MLP neurons of a small language model. Each row is named by its layer, matrix (up: input weights) and neuron, and shows model dimensions 0-191. Each number is 500 + 50 x the weight over its row's rms, rounded and kept within 0 to 999. Numbers have three digits each.
Before each neuron's rows, "fires after" lists the tokens most often just before its 100 highest values on Wikipedia text that the model never trained on; "fires in" lists the words (lower case) most often at its 100 highest values on Wikipedia text that the model never trained on.

fires after: "H", " H", " l", " h", " d"
fires in: "ha", "hedditch", "his", "led", "launch", "launched"
L2.up234:554443547460503524493508454566447493477569510485462540488512502527438532495485620514452471497548501627549513504464485451558558568528436420524436548475544447452541419427435532432549517428518573497532513450444396558529549510549478501418502433511520500491484540473429575576544462392486374549459485509402374449465487485521557602500565426519373514515449491535537582522465510472514517601536512506507495442449537536490504510628484446515509502500441486496463529479561591558450533504483452460534497507545528563566526474419544510464482461516435392590490410537461588501502579474481498557

fires after: "2", "1", "3", "8", "5", " –"
fires in: "june", "july", "february", "january", "april", "march"
L3.up178:556557479464468483493561532504517522538530466459539489391470537531552611536449527550522468494510434473534498412475502557493477462496520387605340471451552500571493384559456510493511471526403466486506586480508604467496452491491453528469471470404412436466493482504454554413503568605501559582448415537549485505453532503545547471441455559479463541498569501527478583475445530611462503535505458538521471512537405477550480527467527390502555505415530554457540575564458515534434563654503576490496539470488487548540515513544448521509450535510506478544516566462487458375488446507518491436

fires after: " the", " one", "arn", " l", " n", " le"
fires in: "first", "of", "second", "earned"
L7.up527:464542389442560459545442478515461523507538541625390441459567479490469568489420496482557556419510537489492447502447537533564571445504484563540554559527559544518476482482527539504468480399502543544463497469569484483430565501477491502554476504394450506497519510591545552427537447512418579505489532494517482488468506473501569574421503454501497563501443553457512567522413484517447520505488564470478466408393390500542556554525470504518427554570418508631536540561446368533628404493576442499529505461509434465466564412434463462466512504547568542472478502462457517506508512566479475558

fires after: "\n", "9", "1", " \""
fires in: "1990", "2010", "i", "1970", "1980"
L2.up655:467566481553413455536540508616473548472513510545403575474518451426501521534479517560506408500499465473426435580537443527497480518496517529496481521524429515548645557476457613487466537370565418625503453440436471539508511450514514589435560493468485494489535473475515560560482453527473545519521497511477559430537482520517503526473555557527455581517517510563487564521534449445513530461525440446531544451327418452504411505457554568499481498507504409466571514490468493444406509485538509396421507478535458614455541553533534399602498538471516495515527401479478526554489485459534465516

fires after: " v", " g", "id", " med", " G"
fires in: "gold", "medal", "shot", "votes", "individual", "individuals"
L3.up454:489499491416514547521449508471481430531479528438458481521457475518458485472503459429370492556503482406493689578496476495510582528518555455502512491342458495435469513469504450476461603474517492577481514453519557495468512572489470460440525510432526437539576513573502531561556400535472599464525582525577433546557466351503505526478444516583400595493554424455490515447415537503533499547519486450452473499514577546546460419543534516498556447421548520447500394508479495533520449454431464587530551483553590501502516467515511467502591545505496508498536503535475465495523547572517472575

fires after: " ", "-", "+", " +", " −", "–"
fires in: "9", "94", "98", "978", "90"
L3.up463:495392483413596474480436489455506456667457586509504539434471470501465568552477508503478476557471491513443512543512561519483446505578468466567491529533367512532554499435498507450498450541418514395480474409535506483414480468565513589574519494454576420493518439509422441468516454529467529516457397556518548500474447425510566529487492576480540514548510514426511516568394469493618498504484457466503563422510514525604508440553493509470484464520518472500531542562437454519571509482573579540556591479536488434525449497528548551604548482450581580366505461470464492496533502528433508466

fires after: " tr", "f", " –", " F", "F", " ev"
fires in: "final", "first", "finals", "second", "evidence", "following"
L7.up51:531509479520456510484574438478497446536468488542590541483461465525542523587510438498517492565498425562479460443351546570503483597506498379467493600423552571476518493545529469549483479599560450422507496489503419477523557543485476480588556576480512507489544519471437543550517465408473542548559495453523456491563566490443498436580474440555442420530485421401393517478451492509465498430417453553519450569475563530523400497536529472476507504515553537683528447512501447551451445546547465515500519531465503498556573445382500479451469584519534562505483500451546480476431576506503457522

fires after: " r", "y", " D", " R", "C", " L"
fires in: "round", "career", "company", "type", "date", "education"
L5.up498:479491515507468609481555541526556604543469542580487515486508479506542414503498486507506489579473496427551533547499503421539596522506502506478509463459428443566419552485529516510476441490501493467366441444545548424529517534524468507463585548567530505472540495594433579434454461511398555516548506584510581519499461543507520347475554454433448520474471371477518463560536503477506569505507479405556507482549482537515497457474507547486440512551421574561372497570410482473388478562484456476472502582538453558491448396441425519595589485533520459528539483427548436492473536488546503517

fires after: " r", "ail", " le", "f", "oin", "et"
fires in: "railway", "league", "round", "club", "race", "points"
L2.up363:464595488510433435448619524510626480484567452463509529489453542531543456613591479497543454558440394474552491454547434499522561511431469486407536535533472502487467469407442465440497497551501509515563501522488496418553525494571464552467505505438462560436598495509508631488543554502467430439533554506519480495472558510577472466528506522470381502467484372539550509520545451495453607542433523552577546441446579500517490460505512576434442559491365503521472492518508528464478444473470411432482512500528494443468554421546415568549534497497560453404509501564517495569569453482514478528

fires after: "0", " University"
fires in: "of", "2020", "2022", "2021", "2025", "2023"
L5.up536:440508403538411464547512566446524593374551608533545491438530453518490565504496428473558463539516489455466539477462553553539508467509474496521454535524473393514465458421485480560490494585517441442508487404525483453414620519469571530467457487454565474548442494400548479548501404547541529467482438465568491525533520455387511579599538470499488472509494499544529540502506467437404481494536566526578432462519576509573513493522474539495560472569548454544493590573506528434453533484488489503409534461469457556555443518474576542532553463470484520462484537664484508461503407522550399555

fires after: " the", " –", "s", " his", " A", "f"
fires in: "first", "ahmar"
L2.up80:546459560444480438616538532499483543530536425544516474540494536442509476564540493545504385529500467555429446450561489608575370509553461472589525573415564379495523426457500552605452454519489507500494449535565473488481567541557561554531528527513508437497504417473543506455583570537425463475484517526503371461542507465476481498543460581485486559465551546386582468552488562617457430444415520477479489503486471441495466407518501491464429460478508491470498557513407545489561489513513523488488548581490437555484489514507510468487556566473460532388394499554531487476554495596478485452

fires after: " ", " (", "+", "−", " R"
fires in: "0"
L8.up44:438567553493426533540454504361535570448432456578476477558574344508431511497475523452453479500496489464568504505502471564434571467475562512547474564525543467536528589445554425424436530591474504506444424514451469489504445486499536495489542584498464511554473479499481486501491411540455446525541458591361554490562507517565534421445529564485455409523557473507488505475560459574534556491444544609587379439480441514490555546570466511492458527519525583611415474488478398453559524576504513542558526437476481521480497533464491564515488476446529512484537456524391537532553503495505482525

fires after: ",", " s", "-", " th", "ort", " in"
fires in: "where", "those", "south", "which", "kansas", "northeast"
L3.up4:459452461547497456493492463453420510533562555583541568508491459545427439526496484507490442460542445538487478589496537453462437543464510508538576422543459405469438466498559459628438558497504576433489514549508586463545550474532503592556450404533511528486511408458465602473410519507478490535442526416483503528574460547551542450512589571499523615454468517432479437539498528520540529507538481541448514453372430494562518435521497548500436498535530507507479568559451445456395468524618520562355479529518519569524493595537588533467495443488523491541445429489498500469469490570543447431

fires after: " Comp", " De", " The", "stit", " comp", "r"
fires in: "company", "deaf", "institute", "their", "our", "entertainment"
L3.up221:513526526534432484544470498490461536525447642501426485421447419498499575415463505426521485556501593568410536444420514504578452589521496497480535562472429541454440504556520503524454488503510427486531445596443595431503550495481447462406558475528496522485543432564496518494546487505466486540501547516527373502452479527576406473507482540512503490508573466469467497519506436486622466530522507531502549547493505450640415460510524443522602509451503474486551560525495454461518423455525493558422442580472459544521522476527498392453472637616583488527461513461436473490554514503421517580

fires after: ",", "en", " in"
fires in: "which", "that", "renamed", "named"
L3.up548:533505514583438575461501503582364440514469453441512517520560443506405578543535504516484605441383442536553552449590502473514544476439487504436517531437559424440516504440538608454401553533571519495516419488501549573501475572478519600555486443458434491474503516453525478503432511526524500389540557522532591535490456497501553497491501442524541459536415520562519541524433454499469514523519396641462509509417455536483466434500547511502480484440455544518458542538435456509478488496576498487469461476544484602489461506566548564496496508511413493435402485520627448569458541572460545527

fires after: " h", " H", " C", "H", " in", "tern"
fires in: "history", "historical", "india", "australian", "awards"
L5.up112:470507546565523540518509456581591562553493380453479406506482571451522528444497501489494498550586505572580388462409533464483505448462543467443493553574549509599440368499580522458531575512491478490489445471500413557510546572471474504518522434536449510501486596402418499507482496461467542506496404572528542517515533522422474467544478431586491564444491601528465444551488581532453465511491518619515414406438489405445522418499524627552537488490587532518469515509529467541376479473493536437496560603475501488490496446524502482495550518545463525485472525538424534473496537480505519443

fires after: " sign", "old", " St", " first", " A", " class"
fires in: "place", "medal", "for", "signed", "america"
L2.up464:479536529487537481577455528457585518534442466499494556466484487437484498521584568544555601555532446473655472548517374566512440491518395487382479491502554539476508572499418437405567513498542505421478530460552553489562434479400536523472443522577528504485508448543462487499435532563491547486451522499517509542419513436540450421530408429540517472517498549456607443525487472556553448487500567592447485577497514454528516528468441531472436552482431550506488535489460579450510395491593526444534568545502412605478498539511406444495537492513478531487453482516517453572524446486448536610

fires after: "0", "5", "8", "2", "1", "6"
fires in: "m", "million", "mi", "mm", "in"
L12.up346:565492571465584545511503603498524514435521474470399519538563499588486468535452529566596491496490435547479521504515477583457460451488538522550485444608516451457513447398480544571572506525466558513526530517485469454526417512446562518558530529547496428518488482466577574518548550600449480523418450501519462492507398443556462449440442522433483455530495535561563429556415489466485518526424554484512424512432420553564493539431602523549508435500549448473458535403484514526557501530518589460506386556442504582429456539504425495505517478523414474425635509512491420447464477550480558440

fires after: " includ", " such", " l", " th", " feat", ","
fires in: "as", "like", "including", "those", "included", "include"
L2.up148:510483542520508510501539449499529551531468550482459612531429392465438463497508447492531534541476471559554474579606428402497484512441441566462521461540561498490521529584485513634440528551493531507514511475388513459453474541471559613445549491522468510502552617560517531431458538383538564434479527391481488598446586495475565427410505419447439508488498481429507422508510554560461490567541450448541508475515499469613529469470512562589509544538398468489455472430484452560464494511578531544489435504486473517500549444506462450509504467462510597497488508631543461452481457517492582474

fires after: " R", "ail", " r", " S", "p"
fires in: "railway", "royal", "railroad", "season"
L3.up102:472446551454455554494544537559528510484463453501541565517448512495491449474473556549578483497474478463575493392535453528580500448434556448542467483368522521564487450440468530466509542521475549531625563421514470449488515490583488518527516486452548511549499398540468492485569402488456536475528431630582502440534505519570480415494480403525519503571529439567531481361504608552546495496493540521512465547507509534502489485520484518415504478430556445465610465545493403421529489539474400543525544455554590563483481369550390424572467561504525437561470508538529495528439514522488499510

fires after: ",", "0", ":", " pop", "op", "+"
fires in: "000", "population", "00", "0", "02"
L3.up529:460482467489560499569474526520496499568480491496437499606415431484420516389531542408381563446530522470573515483467367535515467479426490563527498553500494494462559475466542473489488555435452554591503461507468445527566510503522503559501534570538452497496578495570577522507500472496506519585480535516470562469517448492437512542462541483519419555475515423491453481445453570530504539554379464417549522433518566501551563524545549521637426450551376552552508443565452513420530517546542484526469527520510607453490555405475479535423622495531519536538462529526404458487481501441465396505